Weights of a small transformer language model: 13 layers, 555M tokens.
MLP neurons of a small language model. Each row is named by its layer, matrix (up: input weights) and neuron, and shows model dimensions 0-95. Each number is 200 + 40 x the weight over its row's rms, rounded and kept within 0 to 999.
After each neuron's rows, "fires on" lists the tokens most often at its 100 highest values on Wikipedia text that the model never trained on; "fires in" lists the words (lower case) most often at its 100 highest values on Wikipedia text that the model never trained on.

L3.up441,167,256,143,208,189,200,238,217,209,236,149,317,224,142,240,188,149,209,181,170,272,218,178,193,189,213,231,224,162,237,251,256,125,181,203,219,292,174,271,191,234,220,173,153,153,172,230,120,157,255,174,211,148,191,193,149,184,301,222,188,190,160,173,266,200,216,173,213,193,200,160,182,199,224,205,231,213,147,229,234,273,212,222,216,161,187,139,207,201,142,207,141,232,203,207,258
fires on: " to", "o"
fires in: "to"

L2.up154,234,228,128,213,181,189,176,244,238,205,152,157,160,190,220,179,248,142,160,240,217,170,178,181,156,258,200,198,219,205,141,224,273,194,167,203,229,221,220,234,244,199,205,262,211,255,229,262,152,190,236,221,200,219,259,213,203,162,199,179,175,154,224,171,199,285,221,164,209,255,131,224,284,176,169,212,210,209,238,208,139,222,184,210,268,149,176,245,213,276,154,176,223,188,244,220
fires on: "s", " people", "ers", " They", " men", " women"
fires in: "people", "they", "women", "men", "players", "teams"

L2.up172,142,148,142,167,191,206,183,233,163,231,222,240,227,218,203,225,155,195,209,278,176,137,228,248,234,226,146,184,135,246,206,250,203,195,199,214,246,211,195,179,178,238,204,201,193,232,218,134,264,248,214,192,161,182,173,143,222,262,208,182,211,145,197,199,136,182,138,224,104,192,202,148,253,221,208,269,211,192,184,199,213,134,231,212,156,222,264,129,210,151,104,165,195,252,208,238
fires on: " an", "r"
fires in: "an", "syria", "anti", "analysis"

L3.up77,204,254,272,182,204,178,230,242,187,285,245,188,210,211,177,170,205,192,229,244,138,237,216,218,143,271,165,210,201,140,156,176,268,221,235,264,185,178,165,182,158,223,170,226,225,186,173,198,256,290,141,196,145,251,164,209,173,201,214,128,186,212,206,208,123,153,265,189,143,187,234,185,201,206,185,162,203,157,221,239,246,199,209,255,203,249,260,116,216,160,215,220,220,111,154,176
fires on: "N", " the", " Se", " se"
fires in: "the", "n", "season", "national"

L3.up752,208,268,263,216,182,215,191,214,218,199,224,188,261,220,170,180,209,161,270,233,181,138,129,232,207,237,123,167,207,219,196,186,221,189,137,242,218,191,229,213,264,210,153,268,206,201,191,171,214,229,154,207,135,210,163,153,221,181,205,163,213,235,207,214,190,180,225,140,213,192,239,252,193,197,247,173,190,155,161,184,205,214,196,139,181,156,241,251,182,234,227,188,214,224,179,201
fires on: " on", "ited", "ing", " of", "emb"
fires in: "on", "limited", "leading", "following", "of", "edited"

L3.up468,194,200,159,210,146,238,250,224,158,252,155,311,187,199,198,175,160,176,200,156,215,258,171,201,121,247,211,190,158,189,184,191,185,176,147,208,216,213,275,155,172,237,212,137,217,178,184,125,191,222,220,243,121,276,75,150,164,165,166,211,239,202,237,229,115,238,109,183,210,198,183,193,221,188,302,153,275,162,175,234,209,245,171,218,244,212,188,231,157,197,226,156,269,259,209,207
fires on: " of", " em", " incre", " o", " married", " invol"
fires in: "of", "married", "increased"

L7.up650,187,153,219,214,196,193,217,251,180,257,111,202,150,199,227,180,226,191,181,182,194,219,172,279,120,199,186,197,194,186,166,202,222,188,197,209,230,109,146,225,229,249,179,294,300,120,172,205,203,162,191,222,180,173,161,159,235,171,167,182,194,143,223,203,190,229,192,229,182,219,203,233,127,241,213,174,156,138,162,206,164,241,252,188,195,195,176,264,185,165,257,243,201,201,208,222
fires on: " with", " as", " that", " including", " include", "ith"
fires in: "with", "as", "that", "including", "include", "like"

L4.up245,190,209,197,190,199,179,130,236,224,164,219,205,185,232,236,177,242,174,269,218,197,189,180,206,182,204,188,147,153,185,203,222,172,125,152,195,184,175,145,189,230,228,172,246,263,90,166,295,202,255,214,242,211,312,133,182,204,257,206,232,217,171,194,205,217,188,167,167,200,236,232,220,226,203,168,210,158,170,135,149,213,247,213,191,188,165,203,189,172,177,195,163,262,182,271,175
fires on: " by", "an"
fires in: "by", "astropanax"

L5.up525,113,189,245,164,163,258,161,189,116,255,183,213,240,149,202,246,147,179,244,220,198,245,204,263,240,241,120,226,175,266,254,241,197,241,236,228,223,212,152,189,157,276,152,236,263,259,197,181,226,248,209,266,185,167,156,118,211,206,223,180,250,255,185,209,177,157,186,165,171,212,243,226,268,231,235,181,222,150,215,254,279,194,259,282,164,186,233,192,198,137,213,139,242,176,220,220
fires on: " an", " An", "An", "t"
fires in: "an", "animation"

L3.up195,209,224,193,179,272,160,199,226,192,184,198,263,210,159,153,153,169,127,228,198,317,219,202,252,175,221,169,268,166,245,232,209,225,205,139,202,234,217,180,215,235,164,152,226,253,251,214,231,195,200,203,213,217,163,186,225,195,203,137,139,231,149,147,179,210,185,144,177,157,209,209,175,168,202,205,248,187,160,253,223,224,126,257,138,205,219,235,243,211,222,160,362,218,191,149,210
fires on: " both", " used", "9", " allow", " described", " includ"
fires in: "both", "used", "allowed", "described", "includes"

L4.up518,206,261,195,211,282,184,189,194,167,193,163,247,275,181,218,172,149,124,247,221,249,160,96,212,218,170,197,166,138,167,244,193,262,176,161,191,232,223,192,189,148,225,185,201,226,182,159,194,208,155,178,268,227,220,217,223,173,127,207,160,200,278,245,175,186,244,208,174,183,187,229,196,165,201,237,187,172,189,136,209,210,207,151,231,191,195,182,189,145,214,149,137,282,210,228,297
fires on: " of", " along", "p"
fires in: "of", "along", "accompanied"

L3.up192,194,230,123,247,169,194,231,209,194,201,225,276,208,139,212,175,168,181,221,208,167,146,203,199,218,267,230,198,225,193,158,222,130,156,178,210,254,198,195,232,173,251,182,140,173,235,310,160,230,178,190,239,200,236,135,230,205,165,172,128,224,173,141,255,233,174,153,203,219,230,154,240,138,177,173,184,231,157,190,233,194,224,205,176,258,160,179,273,166,215,110,210,227,226,242,244
fires on: " of"
fires in: "of"

L2.up95,154,251,181,165,172,180,184,168,120,161,320,199,210,224,183,203,201,192,234,187,243,204,222,243,154,221,151,279,179,201,175,201,236,157,222,251,243,166,152,181,158,196,196,299,192,265,209,217,198,263,149,185,262,106,151,203,182,256,205,135,207,179,187,188,148,196,235,102,163,202,208,255,155,191,110,200,201,190,169,229,148,184,187,225,231,137,167,168,129,126,166,254,256,196,163,136
fires on: " the"
fires in: "the"

L2.up560,198,124,113,223,209,194,148,180,218,215,171,226,186,198,191,204,185,184,243,215,200,192,203,172,226,186,193,195,136,206,192,215,162,95,199,185,165,219,182,238,209,199,217,162,242,125,243,230,205,250,259,168,256,248,213,184,158,181,207,219,205,143,299,294,232,196,223,192,154,224,165,195,172,254,207,198,224,238,244,256,152,155,170,214,148,283,246,143,195,173,174,192,178,319,207,234
fires on: "way", "ailway", "s", "port", "ain", "ort"
fires in: "railway", "highway", "train", "sports", "pathway"

L5.up644,131,163,204,193,183,255,253,257,207,175,213,218,216,158,180,245,183,182,189,255,222,196,209,324,206,191,214,194,124,172,191,293,146,225,226,169,170,188,184,212,239,195,121,203,208,220,258,251,186,300,234,215,219,183,149,123,151,243,176,191,225,226,200,242,208,131,191,172,170,212,248,187,181,238,210,130,222,192,238,213,206,158,242,218,171,191,298,177,199,215,165,184,184,204,181,151
fires on: " al", " such", "m", " Al", "l", " known"
fires in: "such", "al", "almost", "alone", "although", "known"

L3.up551,198,219,122,242,221,247,250,215,237,278,254,196,233,197,253,224,198,214,201,196,304,145,229,263,145,204,188,228,201,146,216,191,202,159,199,196,177,198,223,243,205,179,185,217,207,171,207,223,226,301,162,151,238,119,140,194,173,196,168,156,178,132,234,259,180,169,250,226,164,229,167,194,208,251,215,235,200,248,237,221,142,105,247,264,139,261,210,218,226,209,212,109,216,186,166,160
fires on: " her", " his", " him", " Her", " its"
fires in: "her", "his", "him", "its"

L5.up441,187,265,270,185,194,240,249,184,211,217,206,181,235,123,209,179,199,221,186,192,173,100,145,228,175,225,234,211,211,277,194,162,198,190,164,222,258,164,227,214,209,167,208,204,259,216,207,170,189,199,161,248,191,148,186,146,181,198,211,196,172,264,209,278,237,179,130,133,218,234,151,186,148,193,250,200,185,131,184,170,179,204,218,127,245,174,239,181,270,189,213,160,220,119,253,250
fires on: " cl", " have", " has", "at", " prop", "aving"
fires in: "have", "has", "what", "having"

L6.up677,90,97,140,188,198,175,251,240,225,215,198,265,153,161,184,198,160,188,239,172,240,147,246,264,246,212,167,231,251,210,178,220,189,197,177,224,272,200,196,225,174,192,219,185,198,206,184,263,207,233,243,181,255,184,165,139,229,227,219,201,220,192,208,265,162,199,162,238,238,201,216,176,160,170,130,200,199,195,152,295,164,176,240,174,154,223,216,229,202,158,190,196,213,148,110,229
fires on: " and", " that", "t", "et", "ally"
fires in: "and", "that", "t"

L6.up236,159,208,215,163,199,253,156,172,135,263,244,234,293,203,213,229,154,278,210,237,219,186,190,208,190,256,221,239,130,205,185,223,162,201,189,251,207,134,133,184,214,270,242,194,214,220,252,209,230,214,252,172,154,213,137,164,219,261,206,220,197,134,243,220,213,219,239,173,149,225,226,160,173,256,151,171,193,168,184,271,157,212,293,249,159,225,195,185,217,199,279,209,273,212,198,170
fires on: " an", "an", " An", "the"
fires in: "an", "panel", "pan", "the"

L7.up44,113,220,207,195,209,199,209,253,168,316,220,219,249,194,193,143,227,159,165,227,231,244,159,183,189,141,174,267,156,257,209,225,290,118,185,243,226,183,186,223,227,249,240,245,159,183,272,237,200,154,190,210,199,200,190,198,185,139,175,129,249,240,133,259,224,238,215,123,142,209,205,172,176,223,213,262,181,295,214,208,165,193,229,167,191,251,173,175,197,141,187,173,242,207,122,197
fires on: " not", " him", " also", " it", "ia", "ice"
fires in: "not", "him", "also"

L2.up424,140,201,198,256,140,146,160,187,216,187,159,249,233,184,227,208,194,148,183,212,160,249,139,266,200,253,207,194,198,170,198,147,169,177,191,271,188,215,172,236,115,251,213,241,226,218,179,154,246,216,237,288,217,245,262,166,165,225,185,193,258,171,216,231,194,253,220,193,182,233,194,211,280,263,188,118,235,204,192,236,191,212,206,185,245,111,185,201,225,216,153,180,220,142,225,298
fires on: " held", " to", "ound", " follow", " following", " in"
fires in: "held", "to", "following", "followed", "founded", "in"

L6.up198,226,164,135,201,305,168,161,169,292,228,222,220,195,201,214,207,147,220,223,292,151,209,176,213,163,297,214,173,167,176,280,214,186,118,169,179,203,204,247,217,194,143,227,134,166,172,215,221,202,219,146,231,193,293,266,206,172,209,178,162,232,179,222,216,162,165,261,161,154,180,238,227,259,246,299,210,189,185,189,188,234,214,180,233,201,208,258,102,184,158,143,174,196,209,253,253
fires on: " in", " and", " of"
fires in: "in", "and", "of"

L3.up494,105,142,157,210,192,53,185,213,192,182,201,262,159,172,166,196,177,157,299,185,204,198,191,231,203,229,171,218,155,248,178,226,227,200,191,258,193,303,223,242,221,252,199,252,236,174,235,230,165,218,161,204,203,189,260,187,163,207,194,95,226,226,204,252,240,138,230,172,189,239,218,283,186,238,196,152,158,148,276,260,189,191,152,170,205,254,71,260,178,189,179,240,206,149,177,246
fires on: " of", "ed", "ard", " to", "art"
fires in: "of", "to", "ward", "stewart"

L4.up591,204,191,184,151,186,226,208,222,189,279,209,181,204,193,202,136,179,177,297,242,187,146,76,248,230,220,189,168,216,208,145,164,128,140,193,181,238,191,232,198,164,248,148,150,244,219,190,275,209,238,136,238,235,163,180,173,202,112,185,121,198,234,169,221,138,215,188,151,184,200,155,207,135,255,160,228,238,153,145,208,285,238,213,191,202,173,133,193,138,203,156,190,291,211,122,198
fires on: " of", " for", "ing", " from", "ator"
fires in: "of", "for", "from", "operator"

L6.up335,146,213,213,179,198,176,179,210,193,223,222,129,201,179,209,211,232,237,186,197,216,236,164,271,152,277,196,209,113,232,184,149,197,203,217,203,191,180,182,205,313,191,219,223,152,190,240,204,262,199,245,140,162,248,152,185,201,199,189,204,183,183,236,279,306,184,194,219,262,204,223,289,204,262,212,204,215,199,237,265,156,186,244,207,155,171,242,232,164,186,234,214,218,145,131,212
fires on: "owever", " also", "urther", " However", " such", "ly"
fires in: "however", "also", "further", "such", "later"

L3.up580,188,214,230,251,194,208,160,177,175,261,261,130,220,154,197,185,136,211,248,200,301,156,149,289,184,241,224,195,163,180,191,187,175,201,213,199,268,215,240,189,173,268,165,216,257,223,165,225,211,218,175,191,196,114,185,199,185,169,219,190,172,186,218,208,151,230,170,206,209,228,184,261,222,183,226,107,233,143,174,175,243,231,238,244,155,183,157,183,187,211,206,182,229,167,224,177
fires on: " El", " As", "s", " Ma", "ming", "ave"
fires in: "as", "el", "birmingham", "elizabeth", "elvis"

L5.up552,229,257,265,202,184,210,184,292,154,153,198,171,209,238,233,238,144,133,229,244,212,172,105,298,240,236,192,224,189,245,198,191,220,140,175,204,152,137,230,218,230,247,210,230,225,180,194,208,218,186,200,221,183,137,113,154,181,193,154,230,219,178,253,220,128,179,302,214,231,181,222,255,154,230,213,222,155,154,127,142,225,217,158,205,92,153,210,202,174,173,179,195,219,170,209,188
fires on: " out", "ing", "gin", "ited", "inning", "ept"
fires in: "out", "virginia", "following", "limited", "beginning", "outside"

L3.up717,191,194,177,272,207,230,112,216,232,199,223,233,210,190,208,153,204,260,232,235,258,104,233,330,166,256,191,203,151,226,181,245,190,187,221,200,152,211,137,267,212,163,225,218,285,148,165,278,221,224,219,220,205,151,169,259,208,168,191,189,229,142,152,152,132,189,232,220,208,260,220,232,147,226,182,223,220,201,146,168,150,182,219,224,223,247,235,229,169,159,124,234,226,191,144,234
fires on: " the", " its", " arch", " late", " Arch", " in"
fires in: "the", "its", "late", "architect", "architectural", "in"

L4.up632,221,192,199,225,238,199,273,236,250,188,82,181,220,144,206,178,168,150,208,213,241,135,136,244,171,258,196,138,217,199,225,143,229,209,217,176,177,152,210,286,187,264,145,189,209,107,137,219,251,231,222,176,157,183,153,169,211,227,208,148,183,204,255,183,219,263,125,196,179,189,216,256,142,230,329,154,207,176,205,211,194,261,189,189,150,177,213,176,105,201,218,186,198,186,207,185
fires on: " with", " of", "ing", "uring"
fires in: "with", "of", "including", "featuring", "using"

L3.up755,174,174,210,238,243,211,178,208,255,231,183,263,233,161,219,227,152,192,292,272,184,132,185,308,201,288,174,105,178,196,233,140,277,242,242,220,245,135,188,227,182,162,237,185,183,129,143,235,161,266,212,208,194,164,215,191,175,198,196,128,193,118,218,207,251,198,226,231,159,215,207,218,242,244,139,162,227,169,207,153,177,247,187,130,199,261,160,165,161,244,163,152,273,196,192,181
fires on: " of", " from", "rom", "or"
fires in: "of", "from", "for"

L2.up439,179,156,216,118,197,204,206,264,249,204,179,250,207,177,225,197,175,179,189,184,257,194,202,188,183,190,192,223,164,267,213,200,146,180,141,253,244,117,197,242,220,272,183,198,184,241,195,180,250,151,229,174,200,171,225,156,196,269,170,220,251,188,292,250,251,181,251,221,73,201,81,100,175,188,256,236,199,186,219,233,224,221,155,164,228,157,264,177,263,180,122,188,246,180,197,228
fires on: " more", " can", "ost", " will", "lect", " direct"
fires in: "more", "can", "will", "host"

L6.up644,153,156,179,195,230,211,210,125,146,268,218,143,174,202,218,174,110,260,162,207,203,167,244,258,195,234,169,195,147,270,251,191,191,260,253,226,186,128,185,217,131,157,234,142,241,260,208,199,177,295,184,175,213,159,239,102,170,251,222,82,243,229,174,186,190,208,226,185,225,222,190,228,190,187,186,231,159,141,225,222,282,190,280,244,153,179,184,251,218,189,228,194,190,150,225,272
fires on: "ak", " located", " the", " of", "ok", " ne"
fires in: "located", "the", "taken", "of", "never", "token"

L6.up130,140,144,197,187,135,206,177,212,186,196,296,210,180,205,201,177,169,191,214,140,194,194,175,253,260,217,199,195,216,138,243,176,207,187,177,257,336,210,177,248,179,227,206,263,157,232,216,160,206,187,136,230,148,196,222,242,223,226,171,203,236,189,200,296,220,170,239,191,160,279,134,233,173,268,201,216,161,161,162,236,141,244,260,232,211,247,201,224,231,132,158,166,227,171,167,265
fires on: " and", " or", " to"
fires in: "and", "to", "or"

L3.up34,213,202,184,107,130,253,234,225,174,177,240,145,192,159,209,192,149,267,264,222,252,187,218,190,169,192,183,234,202,157,241,278,163,162,183,305,199,262,248,245,259,230,156,178,192,197,203,200,171,197,190,190,174,169,207,164,231,221,193,216,213,168,299,245,194,131,200,232,187,164,190,245,257,147,212,276,223,244,223,234,241,182,179,232,171,198,171,179,284,219,220,181,185,189,168,196
fires on: " became", "t", " born", "born"
fires in: "became", "born", "continue", "shot", "managed", "thought"

L5.up170,189,191,174,162,126,163,226,100,159,161,172,224,216,141,208,208,122,172,209,185,195,262,233,209,145,289,194,109,123,285,230,204,172,198,189,241,174,249,233,234,177,276,211,162,130,213,204,184,189,209,150,221,200,222,228,142,161,275,232,218,279,209,189,178,232,169,173,213,220,203,212,203,215,226,256,239,170,142,222,235,251,175,247,217,153,165,147,159,252,256,190,211,262,179,228,232
fires on: " to", " no", " not", "o", " any"
fires in: "to", "no", "not", "any"

L6.up0,116,188,129,169,196,202,272,203,182,165,197,205,241,148,208,252,252,173,206,264,167,183,205,171,230,215,193,199,206,242,149,208,179,233,199,160,237,158,230,193,163,250,222,191,172,242,300,185,254,260,230,201,198,167,164,205,217,183,200,266,246,111,220,210,117,250,240,178,241,208,232,168,266,220,261,163,200,233,166,186,198,236,255,178,162,187,225,195,102,166,197,216,334,232,194,208
fires on: " a", " by", "ap", " of", " an"
fires in: "a", "by", "of", "an", "newspaper"

L3.up648,220,225,131,222,165,228,165,221,185,192,248,117,243,181,223,213,241,224,214,220,229,171,182,275,221,231,232,183,172,218,179,185,220,188,154,200,187,169,160,195,238,224,229,254,191,185,173,259,234,256,216,156,243,236,175,122,186,271,199,178,162,88,218,164,216,229,178,247,185,293,197,166,281,283,306,197,174,127,201,233,231,221,263,236,194,144,166,200,191,185,229,236,163,211,216,268
fires on: " to", " at", "eed", "out", "ed", "ording"
fires in: "to", "at", "speed", "throughout", "according", "through"

L3.up1,164,154,177,242,123,160,227,173,90,194,187,167,222,207,223,206,227,261,231,192,236,211,197,271,181,257,160,280,161,238,199,172,136,187,176,246,216,180,176,164,241,260,191,216,221,242,262,248,218,266,144,200,247,192,222,153,234,273,217,221,284,207,260,161,259,155,233,207,161,226,136,197,192,184,248,143,191,120,152,235,206,134,251,160,185,152,293,227,190,199,195,216,213,99,243,245
fires on: " other", "ull", " some", "ther", "r", "ank"
fires in: "other", "full", "some", "others", "throne"

L3.up729,147,181,195,264,211,199,134,232,125,248,171,198,187,227,190,213,254,270,181,266,175,193,190,237,190,244,146,230,154,275,260,228,216,197,210,190,183,100,151,147,187,262,240,203,203,150,179,200,168,236,218,243,206,174,205,139,231,267,206,242,245,167,184,179,227,200,185,199,134,251,209,144,163,199,187,139,246,126,252,212,219,166,279,234,182,140,280,190,213,190,244,165,159,230,172,233
fires on: " tr", " an", " just"
fires in: "an", "track", "train", "just", "training", "tracks"

L4.up640,148,215,188,181,183,229,115,160,222,248,216,164,237,174,194,174,148,205,205,184,192,214,169,211,139,235,227,209,208,226,177,248,125,189,204,180,269,233,211,253,272,178,181,168,165,231,204,248,130,176,198,274,275,210,157,132,225,308,202,165,214,188,169,202,241,222,147,188,175,264,210,175,332,233,248,222,163,204,183,215,231,199,197,158,178,202,166,281,179,143,190,189,283,185,215,181
fires on: " qu", " from", " to", "qu", "u"
fires in: "from", "to", "qualifying", "quality", "reduce"

L3.up98,151,218,100,247,176,214,153,257,139,186,253,152,176,154,205,186,215,173,235,158,195,241,212,167,169,188,139,252,160,237,205,271,181,132,137,181,196,273,218,273,252,213,168,151,194,194,211,179,222,243,68,171,151,198,232,135,162,157,189,184,283,162,254,259,185,157,186,119,162,147,195,213,240,185,243,158,180,176,187,204,194,177,155,275,118,170,170,174,190,158,216,211,216,153,118,285
fires on: " became", "ing", "ome", " played"
fires in: "became", "become", "played", "playing", "teaching"

L3.up668,137,148,206,229,183,161,187,138,251,319,255,152,217,192,202,169,235,147,140,216,265,206,198,258,142,186,203,230,174,211,122,278,205,205,191,247,225,237,178,203,206,196,131,206,187,272,199,216,244,250,186,142,208,130,230,176,149,193,196,230,220,198,216,170,194,191,211,176,211,200,204,211,234,211,205,224,87,230,212,218,149,219,226,269,235,233,218,261,243,247,117,234,215,149,191,210
fires on: " its", " His", "s", " their", "ose", "ts"
fires in: "its", "his", "s", "their", "whose", "itself"

L3.up236,166,252,164,221,241,263,196,187,210,162,247,248,225,209,189,178,198,275,178,229,234,159,239,259,202,230,133,194,179,112,129,112,188,217,199,271,182,172,132,199,173,196,203,150,279,156,120,157,232,294,129,205,253,222,222,196,203,284,183,253,208,137,192,173,159,234,261,196,223,241,165,223,148,193,204,208,213,208,163,238,185,173,163,258,209,272,287,128,125,193,216,175,230,179,182,201
fires on: " the", " its", " her", " Arch", " str", " their"
fires in: "the", "its", "her", "their", "land"

L7.up671,223,196,191,176,219,224,193,177,170,224,157,218,179,121,239,178,228,219,221,212,171,243,145,225,158,255,178,259,174,231,267,142,255,160,187,260,138,233,187,265,215,181,236,203,196,166,134,172,236,181,196,222,234,197,153,235,228,294,192,94,230,148,234,178,217,206,208,167,218,179,189,139,249,247,258,146,219,146,217,223,232,237,224,180,179,179,220,220,156,191,198,223,202,262,180,189
fires on: " to", " at", "ist", "and", "d", " left"
fires in: "to", "at", "left", "hand", "abdul"

L5.up422,229,217,216,210,219,177,160,225,129,208,269,176,247,139,213,212,154,210,249,220,233,185,143,207,275,205,141,145,179,156,165,147,161,171,208,236,274,214,196,236,169,240,247,185,221,180,132,189,136,243,216,176,231,297,222,165,187,267,187,170,191,167,280,216,230,51,208,239,182,215,163,188,236,249,180,271,200,200,170,201,175,204,239,166,155,222,177,160,238,177,229,157,238,127,154,331
fires on: " to", " and"
fires in: "to", "and"

L2.up504,222,195,175,201,246,231,245,265,206,184,177,166,210,220,236,255,227,167,229,144,210,215,181,202,203,175,139,203,198,242,314,224,228,183,82,220,263,150,245,170,243,221,243,261,193,236,182,149,172,237,236,227,181,179,219,126,218,236,208,191,174,244,251,150,202,210,239,137,178,192,183,198,173,254,245,211,250,220,208,76,267,221,172,245,167,213,216,142,160,157,238,195,216,220,156,198
fires on: " song", " won", " sing", "bum", " debut", " medal"
fires in: "song", "won", "album", "singles", "debut", "medal"

L3.up474,199,167,248,214,149,231,215,222,216,240,294,157,205,179,226,254,206,240,176,285,180,243,195,274,128,182,168,191,235,214,198,236,200,174,229,230,220,168,152,233,259,193,257,191,162,209,206,169,229,266,170,242,208,230,144,215,225,264,201,224,242,210,215,183,197,138,231,171,153,183,205,246,259,185,190,195,197,200,164,198,179,167,270,182,145,171,194,222,232,231,271,190,227,133,289,126
fires on: " some", " am", " km", " occ", " mi", " every"
fires in: "some", "km", "mi", "every", "just", "severely"

L2.up432,124,168,194,146,303,246,237,152,189,284,208,248,194,191,223,219,182,145,225,177,193,278,172,229,153,187,188,263,175,161,162,246,224,174,157,189,256,172,211,198,212,219,160,185,228,146,244,249,183,251,198,180,178,214,201,95,260,201,239,240,203,245,200,202,211,201,230,162,144,112,235,170,108,227,226,246,266,174,217,242,244,145,180,269,173,194,218,200,157,253,260,249,204,288,115,276
fires on: " song", " such", " known", " single", " debut", " sing"
fires in: "song", "such", "known", "single", "debut"

L6.up752,192,191,207,195,155,176,269,199,230,180,195,245,203,147,190,164,271,276,232,180,170,194,106,234,205,255,232,170,201,174,171,298,151,158,221,227,205,196,139,243,117,315,245,213,158,265,195,202,242,153,214,225,201,247,207,168,215,186,189,180,201,101,228,246,237,168,221,181,199,228,109,224,177,292,189,132,201,141,195,197,221,266,212,132,214,180,163,200,139,182,216,220,248,241,246,242
fires on: " of", "ult", "out"
fires in: "of", "adult", "without"

L2.up648,197,191,244,241,190,178,192,197,189,213,221,193,285,208,188,180,177,211,191,276,226,108,167,211,156,229,243,137,158,237,254,198,255,178,191,171,251,164,302,183,170,191,128,214,182,170,182,226,110,181,251,236,230,220,176,227,189,226,207,121,225,243,200,191,143,195,155,208,131,196,248,261,150,260,233,119,187,179,230,261,218,186,221,185,226,187,169,193,165,202,128,213,252,274,204,217
fires on: " of", "ief"
fires in: "of", "chief", "chiefdom"